{
  "hidden_size": 256,
  "norm_eps": 1e-05,
  "rope_fraction": 1.0,
  "weight_decay": 0.21,
  "decay_fraction": 0.754
}
MLP neurons of a small language model. Each row is named by its layer, matrix (gate and up: input weights) and neuron, and shows model dimensions 80-207. Each number is 128 + 32 x the weight over its row's rms, rounded and kept within 0 to 255. A neuron's up and down rows have the sign that makes its largest values positive.
After each neuron's rows, "fires on" lists the tokens most often at its 100 highest values on Wikipedia text that the model never trained on.

L5.gate30 [133  91  71 163  97 143 165  92 179 125 167 108 149 131 109 134 180  86  96 130 173 124  67 159 163 160  71 140 107 190 146  64  86 140 106 122 136 151 106  92 117  94 115 159 148 108 107 121 119 152 119  91  66 134  92 136 118 109  88 136 112 139  94 135  71 100 102 121 169 166  81 143 128  85 129 126 191  95 139 132  87 139 156 131  74 108  97 128 126  82 134  93 121 201 155 147 160 152 152 113 121 138 108 118  94 136 136 162 125  96  85  74 133 133 161 142 180 133 182 120 204 167  87  39 114 135 145 168]
L5.up30 [144  93 118 216 146 135 151 113 148 143 214  80  68  89  97  84  93 163 121 128 203 124  84 128 185  95 115 130 141 121 128 116 111 182 144 152  96 103  86 125 140 103  60 150 127 154 123 109  96 181 136 105  75  44 140 127 151 118  79  79  75 182 116 156 137  86 143 167 117 160  60 134  93  92  88 148 124 145 150 152 143 134  42  81 111 155 104 139 194 116  79 110 177 129 170 139 146 188 118 110 183 134 109 111 121  90 122 110  98  93 107 137 209 151 124 181 107 130 181 138 179 157 144  69  66 143 151 137]
fires on: " T", "T", "h", "t", "ig"

L9.gate206 [161 218 147 112 159 176  74 135 180 177  86 118 136 176  83  95 204 124  93 134  93 159  94 116 131 148 117  99  85 144 128 179 150 108 160 153 155 105 116 134 116 112 157 110 100 174  95 112 147  72  50 141 109 142 158 100  96  50 170 122 113 139 122 137 184 114 135 105 150 128 109 153 113 179 123 141 131 125 140 113 114 104 144 116 123 102  83  77 139  62 101 113  85 144  83 123 143 116 133 173 172 103 162 136  85 135 115 107 131  94  73 145 118  91  39 132  97 126 121 111 167  94  94 155 171 186 112 133]
L9.up206 [134 157  93 107 135 131 127 101 135  91 116 170  85 140 145 147 126 111 108 173  84 151 131  79 153 129 129 155 119 179 110 140 125 149 122 175 100 106 105 111 103 136 136 128 134 124 127 126  56 125 129 125 138 143 137 159 123  70  84 125  66 100 128 121 175 160 202 123 204  98 125 117  86 115  78 158 182  89  93 140 151 188  43 155 173 178 110 136 176 156 166 146 162 101  96 128 108  93 197 150 206 135 136 143 121  88 129 158  84 129 111 148 134 119  75 127  66 138 128 127 154 107 114 103 118 110 115 156]
fires on: "S", "I", "A", "k", "F"

L12.gate648 [125 129 136 151 124 155  74 134 126  88 145 119 126 199  98 110 128  77 168  51 112 135 165 172 103 111 104 124  66 128 133 136 148 110  67 174 123 106 110  70  98 144 144 116 145 141 170 129 168  59  93 146 175 143  92 155 124 113 146 118  54 164 129 150  74  82 133 125 116 157 100 173 103 170 104 111  73 149 135 145 139 108 126 134 187  92 148 121 178 132  72 178 108 115 127 103 166  95 143 141 137  64 177 137 144 113 148 129 117  92  82 119 195 122  90  75 100 130 197 131 149 126 131 160  99 134 132 110]
L12.up648 [169 174 115  99 157 140 112  83 107 142  96 110  52  88 121 133 118 137 165 131 134 161 166 211  91 153 101  92 103 156 146 159 132 174 102 159  86 103 187  82 157 115 123 138 172 128 109 126  91 142  98 105 134  77 147 110 120 130 126 123 108 158 110 139 114  88 173 173 166 136 156 149 121 100 140 148 108  86 108  85 190 147 186 140 131 153  81 177 171 128 164  61  62 116 112 202  73  86 134 176 102 107 130 154 183 172 121 148  95 124 155 144  80  71  77 203 136 138 117  98 116 175  94  74 123 141  95 134]
fires on: "S", "E", "O", "R", "I"

L10.gate573 [ 97 165 137 118 230 123  90 149 205 162 109 153 105 100 101 164 127 170 122 130 114 152 108 125 150  88  84  85 104  82 174 130 171  65 125 133  84 131 149 107 173 133 172  90 138  95 131 147 157 127 111 173 125 149  94 167  96  39  93  91  90 170  79 120 123 111 106 123 115 139 144 127  99  90 120 150 146 235 135 104 159 129 179 117 178 176 156 127  94 149  95 126 107 164 121  86 112 153 176 164 109 123 131 103  72 113 106 173 167 113 123  68 111 140  58 119 121 141 122 114  96 129 153 103 137 104 116 119]
L10.up573 [113 173 155 123 185 103 178  97 108 170 119 139 144 165 102  95  77  80 135 154 166 176  92 156 123 123 112 139  58 120 153  84 136 143 181  83 128 123 125  78 167 141 128 133 152 124  85 134 132 124 181 141 151 130 157 125 141 102  74  88 118  73 183 115 103 124 110 162 114 123 162  91 105 164 148 129 147  82 150 108  81  89 162  98  90 195 147 146 150 193 151 159 140 104 137  96 113 136 112 164 124 139 135 113  91 133 130 134 105 117  99 106  65 149 123 145  80 117  97 175 180 125  74 125 102 110 178  98]
fires on: "ang", "ai", "en", "i", "u", "h"

L2.gate669 [ 89 176 172 126  98 155 121 152 182 101 154 131 107 111  91  67 171 189 118 207 178  75 139 187 108 136 173 112 121  81 141 148 158 134 193 179 117 201 151 137 128 135 156 108 137 165 137 100 127 106 180 170  91  70  92 210 138 132 124 104  75 174 162  85 113  99  93 193 134 125 137 130 131 130  88 131 198 182  97 142  96 101 128 141 181 180 128 176 158 169 177 164  80 149 197 150  84  86  91 194 118 116 117 107  57 140  98 169 142 153  75  76 132 126 120 146 105 125  94 135 108  94 131 116  65 115 158 135]
L2.up669 [123 122  91 135 141  96 140 136 136  93 152 175 106 147  84  91 133 118  98 149 182 185 144 148 174 100  90  96 106 107 111 114  98 124 156 155  78 159 138 138 123 180 139 140  94  95 125 116 141 148  86 151 138 108 117 122 138 139 145 111 150 136 159  91 201 139 183 152 114 139 156  59  84 148 158 117 130 105 122 142  79 118 155 184 186 123 134 178 188 123 126 170 164 168  94 152 126 155 100 119 110 121  94 135 127  77 125 106 182 143 132 108  72 133 189 147  67  98 121 136 103 146 116 210 110  96 110  97]
fires on: "ai", "ari", "ent"

L12.gate526 [133  89 104 155 125 153 149 152 131  82 119  84  66 100 169 123 101  99 180 190 141  98 103  76 142  93 149  87 185 198 137  88 147 101 124  91 108 140 128 109 143 155 224 104 145 129 138 131 149 124 167 110 171  80 150 157 169 145  94  56 161  82 127  95 143 127 109 181 108 144 146 105 116 162 100 181 141 169 157  90 186 199  97 106 148 103  83 154 111 131  95 179 131 111 162 122 113 120  96  83 180 188 165 105 158 168 153 115 129 137 110 132 116 110 124 109 143 112 128 112 146 112 161 157 115 175  94 114]
L12.up526 [154 108 172 111 115 167  85  98  90 158 116  73 154 110 150 128 108 169  80 122 144 163 134 112 154 155  64 145 173 116 170 128 122 171 183  87 150 131 102 198 134 141 162 149 137 128 134 109 124 179 186 101 156 155 156 141 105 151 149 157 143  87 159 112 172 108 145  93 135 125 188  93 103 122  89 132 146 153  74 218 141 126 102 173  73 164 125  83 101 137 180 121  77 177 136 134  72 129  89 149 170  61 119 151  92 122 210  89 117 143 149 191  81 108 159 146 119 152 132  95  55 184 159 126 109 151 119 119]
fires on: " of", "n", "al", "on", " by"

L5.gate693 [112 121 142 116 107  94 120 155  99  87  97 145 141 127  86  46 116 152  72 164  98 143 150 137  71 147 145  98 133  76  82 133 179 117 132 123 174 110 159 106 170 112 195 115 105 120 149 117 136 141 180 151 102 105 168 134 138 150 107  88 202 155 161  93 135 137 146  76 166 152 106 159 128 112  76 170 131  81 166 167  60 101 105 175 122 171 145 159 107 186 101 122 112 184 114  88 112 128 137 140 141 122 128  84 179 106 124  76 152 140 107 124  79 131 151 119  68 170  92 146  48 127 108  97 142 187  71 119]
L5.up693 [128 109 173 116 109 131 189 136 108  55 200 138 116 114 134  60 146 192 185  88 176  78 136 140 150 119  98 189 143 137 104 151 139 142 132 136  93 115 157 150 165 150  98 108 117  69 114 151 149 143 128 119 129  91  79 106 111 159 103 144 140 161 142 149 132  93 112 142  86 117 127 111 138  71 108  68  82  99  98 167 165  82 106 121 149 163 143 151 172 111 129 145 188 114 175 128 195 119 108 171 144 110  77 137 138 101  63 143 137 187 135 115 111 151 168 158 144 105  68 121 138 188  91 133 140 105 120 147]
fires on: " ar", "ire", "one", "ent"

L10.gate519 [148 196 128 101 129 105 167 152  70 143 154  84 164 137 106 159 120 152 125 143 120 130 151 157 178 165 114 134 109 124 121 137 102 108 160 192 157 130 156 179 105 184  86 112 178  88  75 150 127 127 154 119 117 123  94 112 199 158 127 168 161  96 116 189 140  71  29 160 104 101 146 123 129 123 100 110 147 183  84 148  73 119 166 119  92 108  93 112 126 136 121 123 131 112 147 124  76 132 147 195 146 129  79 144  76 118  69 107 131 148 145 172 140 102 143  69 200 134 134 161 118  80 156  41 148 156 149 140]
L10.up519 [ 92 129 137 119 145 180 156 130 160  94 169 131 104 123 153 123 172 128 163  89 159 143 175  82 119  87  79  74 113 110 150 175 104 143 123  93 131 151 115 148 216 100 203  95  95 116 162 124 162 176 146 118 134  69 110 133 131 117 104 129 112 154 141 105 136  71  90 174 137 197 166 153 142  95 130 119  89 133 113 198 146 132  83 113 107 146 187 150 155  73 171 111 173 137 162 100  71 181 108 144  98 138  87 157 126 144 137 119 174 114 117 167  75 123 110  99 160 142 112 112 109 136 119  73 141 155  84 140]
fires on: " t", "t", "e", " and", "ow"

L2.gate47 [102  93 109 198 189 137 155 116 124 170 184 105 120 109 144 142 139 112 137  99 125 158 102 148 143  97 124 117 118 103 153  64 198  78 150 108 141 117 145 121 160 146  76  85 165 100  88 176 108 101 154  99 113 152 105 125 120 105  96 121 138  80 126 167  92 145 147  90 128  79 240 155 116 122 116 180 138  97 117  82 189  45 125 135 120 137 143 108 128 127 138 151  73 129  83 147 127  74  95  77 127  88 135 153 100  74  80 179 141 108 107 147 142  67 140 104 132 125 126 196  55  76 128 115 166 177  95 141]
L2.up47 [ 95 138 167 122 115 128 166  90 186 136 108  86  96 113  63 130 103 135 133 123  93 133 149 164  69  67  98 118 118  96 122 119 120  91  95 137 150 116 161  87 145 142  97 102 171 120 211 142 118  84 147 122 169 128 113 113 158 181 108 138 100 119 138 174 129 107 113  69 118 116 160 168 185  66 222 118 150 111 168 111 116  93 114  80 136 149 164 100 158  97 144 141 182 127 112 141 208  84 151  63  87 152 140 101 154 105 133 114 174 128 103 157 147 111 112 162 129 148  90 154 134 182 185 159 134 114  93 138]
fires on: "ou", " ac", "or", "ect", "ink"

L6.gate517 [152  68 104 145  81 172  94 172 117 100 158 127 146 148 116  85  89 144 167  97 124 124 123 131 142 148 131 134 121 129 157 107 116 107 112  81 125 122 152 134 143 103 120 147 139 122 144 131 144  83 161 129 152 120  86 184 132 182 124  99 148  97  71 108 107  95  97 194 159 127 145  89 113 154 132 163 162 146  89  83 175 151  99 167 104 110 133 117 133 148 138 164 175 148 157 122 173 147 127  74 158  96 129 123 182  96  98  58 119 155 163 109 137 125  74 147 125  63 153 162 135  96 154 128 156 144  94  85]
L6.up517 [149 162 108 158 121  96  77 116 104 167  95 102 123 110 128 116 144 176 161  89 123 142 101 119  92 136 162  92 156 134 176  71 154 103 140 142 105 128 166 169 136  88 123 189 118 120 149 117 157 122 159  66 126  59 117 133 138  97 118 107  87 172 144 136 162  83  47  91 104 157 132 120  71 100  41 115 120 111  77 171 169 145  81 167  79 132  87 114 103  94 116 124 114  96 124 156 160  89 140 103 158  74  33 116 167  96 158 130  80 169  89 133 105 139 111 143 105 142 117 119  85 119 126 120 177 181 145 156]
fires on: "on", "ent", "M", " by", "18", "N"

L10.gate138 [194 184 112 143 100 166 169 127  86 162 174 132 113 136  73  31 128 165 157 170  62 104  84 145 142 168 144 120 104  94 175  99  92 149 147 120 176 152 188 141 117  96 131 147 153 114 148 107 148 128 154 128  63 137 138 104 154  99 157 132 166 166 109 154 131  78 181 122 144 160  77 106 109  59 127 142 155 162 183 175 115  60 138 125 106 133 112 101 149 109  80 127  99 162 159 122 142 161 176 127 113 155  82 152 127 117 163  85 185  70  99  73 107 137 176 134  84 115 108  81 141 104 148  71 111 153 145 148]
L10.up138 [155  37 117 109 128 121 124 170 150 118 162 130 129 110 106  91 164 152 174 170  84 174 135  84 222 147 125 175 167 168 171 127 123 147 167 143 141 153 129 120 136 128 120 104 164 113  98  97 163 123 166 106 139  47 146 156 167 145 104 107 126 100 163  71 131 122 156  91 166 118 123 123  90 138  70 141  88 136 195 143 157 151 143 103 167 158 105 104 125 117 147 149 172 148 148  92  98 118 138 170 169 168 136 167 127 163 127 116 130 112 181 186 131 137  76 158 149 169 113 146 140  99  97  65 126 130 140 131]
fires on: "l", "ur", "t", "th", "h"

L9.gate684 [129 123 156 123 121 171 158 104 139 176 156 123 122 111 151 151 126 174 137 126 106 145 130 166 131  87 159 126  72 152 108 134 137 132 126 168 133 112 118 155  96  87 158 156 170 109 150  81 132  68 157 141 133  94 150 158 131 152 188 161  58  91 134 174 108 146 178 102 108 163 126 171 116  71 114  81 133 126 144 104 116 180 109 140  95 111 128  89 162  84 133 113 126 179 160 154 140  72 160 147 168  93 181 136 175 135 176  96 125 116 138 111 170 105  95 110 165 172 111 137  91 137  22 162  78  88  90 194]
L9.up684 [180 168  58 132 133 165 122 118  94 124  85 152 152 133 126 150  92 113 164  87 162 172 132  98  82 109 160 182 137 131 145 175 131 111 120  98  60 161 171 111 113 160 142 141 170  81 115 179 142  81 154 100 125 124  98 105 134 107 126 113 116 122 106 150 134  99 152 171 148 124 139  97 117 148 156 133 106  68 121 124 149 114 160 139 124 162 125 129 149 172 153 177 139 107 197 117 107 106 129 189  75 202 101 122 112 139 122  76 106 131 140 186 159 112 115 133  70 124 172 136 165  99 112 135 150 189 140 179]
fires on: "A", "F", "C", "L", "E", "I"